{"n_head": 4, "head_dim": 64, "bias": "none", "init_std_down": 0.0, "lr": 0.00224, "beta1": 0.93, "decay_shape": "linear", "seq_len": 512, "train_tokens": 282700000}
MLP neurons of a small language model. Each row is named by its layer, matrix (down: output weights) and neuron, and shows model dimensions 0-223. Each number is 500 + 50 x the weight over its row's rms, rounded and kept within 0 to 999. Numbers have three digits each. A neuron's up and down rows have the sign that makes its largest values positive.
A block is one neuron, or neurons of one layer that tend to fire together. After each block is what it responds to, as a language model described it from the Wikipedia text at the highest values.

L4.down46:374452466550506550513517476459482478551520462559503459446614470497463421532540485431463411614524491538345416504404448556418555502457495444493470487500492498530603521477523560584448578495512479509565467480468533373469458506478471493442496540439532417436434613448466508552457550513479513556577432540528495510458404521485513430450486537554566496454561449473479532474527519458506537569479548498461423523544466478482537515452536555462559516377525549527494441496518502483505406500480500550555553478552420436380487503473555513470502486494503447519590492540437457517503429470547499491551588464418366540529470537474405501496517423551490509587592441478524479545570596501485522468481
L4.down331:551400625521484550384519544477464531545574428445390517573562502524554381511514624498474527546449521455474535526501450555555496493583466522623402519497565490501605463446542514457469517601564489524564502488463491443545405528451533483473521509550479560479485489481459533473530537567431464566679492501528489488541550455473542558525482436464487512549521513555486629542564560429503553439651464530527578529510423532473477530498499508586477503573466575473515481498532472428491464503535472473559524455451533508484511438570464465436543456440394503508514495562479520487424505502450448479409459473451481545495546516548493467407435455546537463467549480497480440497539511494515552560430
L4.down438:471506564479591442547445489553490462481588493550501486506464485506573450512517499525472541452464515510413562621507500478480442460557432517498486538495482476548517515539532547499604469527477530454587563487490531472467437428458563542492487542581500478398497494572466544502511473512467506519542427567483530475533620504433526523558499448439593527495523501509470613540443427420570477543451512576490596600417535535536535429582437474431467473517544543522438508636481459576547606516513467489610514511472558493425476519443445416462506526501396402514498481561520490495479553514450553412512595453413501463518458438507538513467416468483422477570490484552640601550544549523492536551504
L4.down629:444502530494487557515498519643520543569489475512450546537441400591485530551461468519487509464482540439478511454488584481452430440561392478495487497565488461570536435537486538521574442447474444487468493521535451489425510515467467468641587442495525440503485519482486468588514476480448421452476486566466547558488474608475423493566484512484600496525535377354433528518481448512449488584522520553482515454494562577552464516500517532561585507551523483567463550371434503520451586450521467545509550488506521452500511486557620432489513527583516560527580459510491448494549469463542497481575500417537459579545530523482400470454530441553526575499428434567524418518443496423541479503596
Responds to: Modal and auxiliary word endings

L3.down48:494471510509584429554493504576547487584500540504502511541452443470402544503546471500590506472520549471509529449626521486535528464514500513420492446422438584476544507474498430574450482529480481442475481439521501447494453533471592513460495592524450476536465505411521500456463475535536401492470600467439540475491646488564560535363451523481526508465527572436511524519505351507582475538484407465560520578402456515496572574552456539595488482533554524477508420363507492467503458430428556562506606474484542498522553501504453523468555461562441511521530591422555429485507602476534459500481551554564564484427432581478454470478465558487458471467554546535548470503416480457488471542491
L3.down68:547460490479492507464564527479521450563502481441473500619527464481556513479504484501578531493526469508401441459556567508506529548464493435491536524472605503413508486462531483501537520454467460465454481497543485533430514560486480567549454524455466544488478540508510513451444492552470532507441561446579487545452594479422519427481438551475474570464452493437497444540487515466548390460532419526506450491474553563497589443551523568479461400440597444405448445436431471495435420514526515437425546419608499640489537458406517471482497546601541446542479534468443399377495442509628506447498468440422497488492532573495523442416485524507484508409481495516623609493482528556469494403489
L3.down104:443478450620529549484508500447565465560473534496464589488492400479427532489433523454405443519422437434480527449470610497474534521535576463550583487577527475451476484472439525452608502502524501460474486469526423471529477424523560589556464520526504516467541521537442478518496460435496468424480554609435487519490424449514510484470528439455492547478577580520570565464566456508462494538488490494526536463347538541500448564477519524476394471522510511467476512328487520507571441523409451555471461487476513561502497418439442557487450480484396494447492547445490598586552630545455441559417497494469570476562526501541526492489580562495500612514529612460497499529525525527552535497506
L3.down190:579455546466479529497454453447540543529480549369409431553577536456429440542498522565516475527482509508421576503526408560391503504509481496493497504480477418416420455513527479497506506450498443541492461486474492454459421503516504447496482583538535522528549586444443639460519464469581546558497426544508565451518558506487565527523475492541514558586442508515447471485576539461450414534501426569503532623490529601423548507529518570532501576454420486535485458449472483495519459496473403540463571520450562528499456442528442506495546580477455523491493536491425516421444631535559442583439437461499472484357472435595515616455556509447477496464493526545583478575499548522540502529476
L3.down279:436521519515466560543504529541460611476549518455455419384445527566522436500472481569597560506474447545367515562521524470485537402485456381533539592517436444344485552484479506417446562484533437621501509499521548511562492466423441489501497401514523485508539585506528529537559505436572517515404441458439451516496407507509414442463527527448485519576483568368477503502550472501517478484465550519503493506478491545619563536472575441474493476481453524518513477446514483503522432496496519490504557575479458471467524495561541481458528432489481495571464504482434572579482476482481446513535428494517555449513513421480422534588444515513454433447506537570522491422434598433545451588586
L3.down342:452551491571521524334593493587505495519423527500562491428495478357449516561528421511527432460505516482490500592542497432455473483491507439588604509518566506480376522471549506431520505524481511517439506463490539527533499498529511493545554450488601588467556410491483536528533540469497511457467524509478515548422502480463408512441526438501484491444462482496650530503577484582529596367429520505502420405523495443529448543549537428476462457537417583452527598517511528529513487467492452514484532512481448541504488523547570455474533518573514510522471508463526479489454514532477406568579633489510519469372579492542429454589536447503547576500452520505505465553569448551544470504443
L3.down407:546501488497551494498517612536516518475479535464465485475469553483440582506466402500425611550542522445458412527472542506495456441449360540533567512492512482460479474476463571463497471492491534513419537503482541382529487472464508455464567394485454502508515497550519535561539649376504583480446453403485486493494448487594560527404557492524540536396476519543519577394553437514534478576491428489511459429591522487506478498466549481495460454548555437511503456496466558416412435514503450519474547476464539377559462455457554520569469528477495467388480485401519490487517516535459446448365486510582477519493485465541492411516487483423506487523576485496450491514419497450627548500436
L3.down504:466493567463465553545564477452408467467541426477450549567416517515446489597477442502541424502477480535358469509458529511490487590463461515538477484503497548494460507494481551471482558473441529463417539564559554476531480513485528423531433443513614495580475457470548470459520469462462491547483509512468480484476543458415599439483533459378464549526521489472529423502477586559467558503454560526485460550539452461506580575530490527425480440586491381438488567508541409432530527444534432536466440474409521501495576558505508539602444526484485475472480443434572404473539504487546518483542618530421407510398478539489450504478459520581554515539496530554573519493552537468390484655549
L3.down559:508518519597568474477484505481522490517505576432580479510538599507586523502419477488553477560458473575502470486455472544527511486483518475479403553541624508472481507421544487569552517494465505512455513506531502521442526459479463510526455489482481489468525643441468413558439524438436521484532501499466466492468559482498521476473547501502482505567576514537641459522512537576517435611394525493525588426455540425476500468458443541598465536362460495514445542445506487367433473582443458536483420432470540545486504584505497463570483540553570474541542496484501452430488451412470499558512433535526512544386484499370517471540524575399498438474428495507485547533626456516469504571398
L3.down588:382416440427529456489419535501536527473461464473440523555533518617515452499402509580496421591499471415561498534432476546551427532488468474464497459507474584470491367467498441487513444599506578486478439377554498477483440514477502446471557432559521516515406420505525494482539568547502571428489415544424565486457475469499566447489553494586477457595425501398489505446492470432544531409507491547544459477487462406474378480559470385460462512468512458529497602555560446518566484525443458501533443434464459440437503503482475468486427457494558478468481453576492578476518552482486529485515519506488381532499500463498477503538545483505561518500457562497509412416511453558496515391540
L3.down598:466468482424550433512511421510467448441529457496578500477513476492515450459469486481474533528448490490555404488525579469531609499531453497432465452472541515477483493497530465529430445494540578436528453511454482568639494535413524487442548573378502567448496445518537555539478405538430449512553535491592530482475421445459464526506520574557504536481522475430449490547492469407428498550652521455504501540531483362542506516580497489553528474600425496556492455432625447549496589599492490463459533510448527472481544486506511528540428494574458369483553558406455459541455430474549512552524560456481510576536499433564511486557455497574578510480469499414559462434479456515568458457453
L3.down617:550517511539497443477517507521463486486576520504514502505438510538421424439522502585595444495585407499308449473523483509546544449560424511464560453543460524490505554565478550419559472496528515449446499434501430456542488572511456538399406437416494469565451489443562482580504461470536456540461506414512438525513441516429453509498537570516600611489493531565493545570579460434497525494557460405567533596522586517426574526512585493460513495532517511499528580508494550476483491482566501608506511452555498442465588444456425466517524467473493463483508522451463518580516624501554564541543496638460498521462480602521487492564482458513480436503517589489514471521509595541524437551483
L3.down692:527577499610464468444507515538433578512507476553499506523566471507470498467417549426524501452517478595503565551440437589534592531540478519539447380500537501497540497603514526453492625485553451393540510432577524517566454531509483524600537440506536558402512442444553482485543474417386412431472496454496459514475524430530493553534538501477420494487559571538598550623482414498415504554534498533554452442493558530602420529498454476444529547578588503476476485558532479503490468410542531539505528512528478505418588534537492508438451472499421476441501472428493554543454577450522521473492545534479573541472474435432423527478516531549497484545565419489516509500505559420563412430500
L3.down701:559543451492420496478396476489509528546567388537357516626491483533594539478457486507531504560532484410468513460425570500437516521419514621474506563521522484491572464464586549518566525499454577548531555602512449567499492385520438447485489392453508537490427486509420556562527568526571540515524465418429446433589495551578486476485517550539439491448534502450475472450534581516521504506569548476490476431451402376514539543576542508600511460504500445471467390595508536492537519541552442438548551518485452551505436515582434504511575487484537559541494529484550569482517554445503447531397532476515490480519549540494480484559579521519481468499466452471574512508505528479522515403530
L3.down705:486484504484517497543432420522425545542555589472590484476564495514470365441584527518590459454542505480391535492584478539510449481457438408482432567484484496513517502519499466659561557577519521547540538492524520500473481481481496442451474533527451404478501558580527574440476453469551552481570430468465483403454541551541551518521579404569439519507531571561489518461588461516490510508420580529558484447498477485369517548485456427526480520510528513419498518540542488484531509497580423452447504491528571506526642524530484614543559503524443455431485495433457517591578491528583427482577558521519414467431601469538498468508495491536539449424450517484526495536592507530527532441516
L3.down766:452434474525447594454529492511462519504456496467488477441463480485528512434501482477528522560471544401519476495484539506519444516538550555442617560465516473559545557532453556499466429469481417421479515545583466558459484476458539535603488563539552439515464565380548427475457448466515528464571445414586489548410484478483505519467600531504397521487579494491513522512515466509487506445556476608457464472420561457534464506466523470563603500596483446610526482479523406527525515565505436453402463536470566585474465538523503438448462484405450430451418434563453522600506391495597378474457494506519533480437516455587561490521502499421492448519394434491509435543552491482433531513479
Responds to: Apostrophes and mid-word fragments

L3.down27:559625459496552603607384499513522578581502417492440494511510576429465598558475461520480386469454491433403475518459457449435551528576510521504429481441407510543501461541505483495471447462465513530599466538537552455432470496569524497534528535508563654488439539483487410472536501439538488473469559420522456526519481497484471479542516532501478506493438474569546500543519472519519485417617499563544550527421414574503515445487518590551599485491577580568406466437492522487480577490501506468543538460521526534459506480512561475417500613528523476440508496507417506446508610501497440556475461544534585523494581553444448505546539487508513470548495471475554491432435543431580565561518
L3.down65:532481457480540483490531537449513461495450509496484504535522519464507410519466477434568434568476493397555436552415441517433470515496594483513378508451546584490556417432466504492456514522534435424491632495560462532477553521490542506447505524500479491380593513511617459461481457459470465510409433509554516590480433483446561467529571441479503480547518510448528469432456509402458521493542572517490585591510477478548416498488515600619570468537494508555495432419481544582580407479490464543435531392579456430470504533436526486483440457594495442415477449531440513592460496472550575500508561516557446574541515570508488456493533447516514488553492487516565531483592431515545428553487
L3.down106:460492431448618497514483471478530425511477420510491434401498466536428487495455524512472467461426392403463617370539511512491546494416439438425569551483518558488540486560516487558431516512432557516554373471509598426468476471511373531545425432453488591588479473507499551482454470546623473555523496537431550462526537510555490521467533482479431494475470562419510566499531504507498564470543562549448506478428512469589466585459472470541529517488457525536489556478542481564511459573438606609477484496541473492524530512492515486424450508545551533513466543439597490489632566555562493487541424479436511525492497484516450442499489527555512423564499476552507497493483512365575452492521
L3.down112:517480568417574428560570504481468483497526398455498564504565517377508511526480482463526492445561597428568521489554505478487430463575488511589476491537469508458436534403537459589611551435561453490486535414451513579481487398534478496533570599482506489423588543427463444410561481566478508497535501456503439437480551504515495555465552452428591547447457487521519514517401546498516482513591427540523471447591500546516568503438615484496547507458494520484421496529478397453432467597470542521507502511481527409489503556516501575521502528501443553510565567430478426492473498508462547477510553426474520606529541527521440390462530521458451532474512623482472504403563551509477432503535
L3.down216:502567529519564532457463509465525461493561498508404502533464487512587515523538554534606442478436458452346504545442502427444487486503546493490514500483410576542508532578534467510511518511500390451471551505477543533370494417464536471507563449503534496425621583557559522440471577508510428523475469529422497477532522472495479561448537479451452446415517497536569505417466572464514559672567539548484530576505516539404523465466529434523477484505483418490456491524478479572527514490459493446542503393449473466584548529376552571472526516525481517478472527591551426529523513564538487449502431416500512507492493475470485602470376363520534412561577509461494506544510520534528484547482
L3.down261:457479548560494547538425411486627515501469512542519535496551503582477548508491454479577575424458465479444488493541420448446477413484526597478488490534511507443516496521493521527627425554443468465558531529460423510524406425472515491533491448434445529486562471484492531493504603427466524479531487521595513569457567510519566492511462524561544417514501531507569519496488511570504466480616604488537652563446520433472485480451535438450473631481459425423456388453460470361570506464577562473428534466545527457472526594448469567527459569537468509554522422511503462457537518525425469491444469445574545510561425542557504530442502470493521423462448498472536476411507491463478542511427
L3.down267:554564453539497415389536461543468394563567520475448496537508396472514495527470423469612490395519473457479495505520569488512403444555416541577466560523536466435410463565541507548568561529475536505437453506480504411503473441527435544505549550529494477465496543514544461567494469510512406603507495520481505407422483485397438481544538554488569435582553455440508447587499538409519413478478548507449576519401522593468507488481472500478458564493463475481555580485462418471584437483563537527579503519468548526557438548476521487517386456442565412542495401559510512430435581506457464515437494524503526493476486514483544465486497413476589491495468530501492395451523460479534444592524
L3.down300:452503473487519409451501510415518441550528460555448489495501476483486430478451455455550476492433503548486524527404522519453534502505550476564439421561458576508487424518616482549551496501544496517511540587537534587439504472494531440463515490444494600413503530449440536543472573481559340521555617556549511546479468526542481472509504436412562403484445478482477442476513416454512405635562531559450524462464452497531571569535521394527509460572582432575427504529523479447555505498530399566494398557517597505534522562533429592518480536520501518540498485565525524435563550557478502523536530478499456492430491461440433416516524396500502414517582482508492552514499478396557495464480
L3.down528:482466402504459397552546439532515548513494495489508597499456546452443537498534513596539546490493448493427446489481437560416496474554520428545564516441480536474510390480495520556525492472460438498531469477480537498503579605482561462514511458478525475420491522466524462571527612435467512446401484463504397412501500524509478514519532549377565515502521367425464443482520446478488490417458561495579538462536508504530528608421478500539464488507529507526433519516466560447538571448479529439496498509500507464524529557423499483495512533408580492541474529449401513477529589505544543489449495473454448492563421425380529489408461380575460548492489584491472364479642549527437553480525
L3.down541:477465458525455526474471599444507452522501503486424539519493520503511415491563514583466491523473518476440386529457441488468453575546545378564596390516454419494433574407488502493575518420532491494449499548471434518503535470450548532535399388535473462450515548516567461463457474472396535564402473472476472501526421491532530497486458513516527483408531509482498647580458532622451564520480527403532574501388517499515551456472498499436488406547482453451508512648521440491494542515416509546486506502476543440460504452536444467513515529506588417477473472469592554492537514425535424471560501468566445567528414448530602505537471489505501594479514390484531456528518495495507487503529
L3.down572:458457462395466488492460511506623421554471457522516506529445532579444521568505442494469483532439489434536452404417524467494489518457507471510545618549417509515531505505571408501442548445517500437467530498548563519465533398575533561414502546548469549413467545387553464428447508482474461459530480542439536491584587452500436482571436521442474566505530481401511445523438516497512480446514517427398497645471483577516496499525571490477428488483484492480499577600602426461402455450425567452521553581522483519456459504467505538506482436497375444488536534525443440537491456466503496536494569401523528477492478544555524478470509457516575450491566568505532392488449554560444458523521
L3.down647:451503459521524451526471540498515434479490492437543541552563434455554464534449567466559454532490463469431453513460448464395402400491416462534504420486496616528517453594501612510487524538478426448498582544492456485441521510378508457384492540450438394524526512512546490547479564499426462519551504618533520543499477473498599416492403499549503491556526523516445642431523544555446458532481563447472481519537482459524474503507487476523443470430440510466505450574496501535543427554455327523491444407532461457482573545455501480447439460451549580511530534488467414430484453503563523474459551407496470522476462524521461545470401507472509441465510511568496430494536392438522528509455
L3.down653:459531555564560483569529538450511522463533596530509440496507483587370526518562473477552473505514495410436492554433458509527552550468536526395473473577407484468623502478594499480551452509531523455457477526486439444506548509428448493405480510424510518532557563586556621492474502533372508516620455514511490542600463545494455454548536466534494572485472545508492546555521449606471524609592491426514515503469487422517438549485504441489492593494523522430496496542459468551480549480610447489486445451574463429507593549479522417528475506401581517457410556525505558485482533495529456448461566556530513440609453507444479470503483413522459461574534490503416552496477452456545509475560
L3.down714:405489453518540479547564485490462413455533454541475537516536479486550398449435430466503513399477536468512431519476476544424500450520563543496410453521564567525589499458543522522478557501484454477578470503515496481589512476478531484414566430481347447431523487589495464539425407489455483462508589414515467506422414586495450546540512490461464458428561462563552512543467400465511559457472513561488413524551503559532457440502528479575626533507476540556437458504503574463483521529535571474488560408428561424440502465519446553548478554588532447557592565481474407501565458476465529583489499520456528449594524492438567482598490537468489472472464511548461461473407506521472586456532
L3.down739:473625418454552529479581510529552533494513500519527442508468462449443495540522485501491554525427501524515454445491480544543515423451489475474450563521496552518484470550483464553479551504470426567458491509540542521460442495466471393500607520393550559511563512476543633419460496571500547563498427575474475503542518466527501419484572389393558559445473515472485594493478469463520507538456494466547465454559551513424488554565497486370561417472499496512452494396436508535489527372597455596503539516555449451539509494533593470429465488429513493422454492464393420516464350505553521506511484488430525498433500462530416515557551507481524519499467512576509506544614383486487514535547
L3.down746:480568419421653526502483545524503553493552450503531512529427495513482426523471561480497485472401414467512549518542572542460532458513431494431437388559512564463488487543455517512501585521450573504449537493496525376551457448429484439487536531490556436368526457474538469582476471514519474502481424455503426469491511454477582488502420481494561530488357411610448474450528583533546504541490475516527495566462492428498426491479545563444428485508444520555438397606463426500512536468510561427406493483455578504583474502512471479442433462473428473439581451561492453545476552577488494553485520532458503552504517575460520498449430567559508424559551383489504497465469458462560514470489
Responds to: Auxiliary verb before main verb

L5.down237:465558546431484394519506530530544444507482497403453519614556494504477445523498567503509522539555507409373482614559435482497446546487546437396564536476496569515526546593541470431482484573494534515482481547476485513512473422461514435577481513532495513550547539499609588498468498562512564532496479556550475475494493534510533451562456534500430498478473481488496496553470455563542578595517500527458456600566548492561601511458414448448446430523498489572520559590570524605398574429515437534460567540617532494535556427483545455440543419411480562468429471519523456577531490460472498528592548534478519487519368469542472443517584515483603522540501449501478459549481492474528559507505
Responds to: Not/note/notable word starts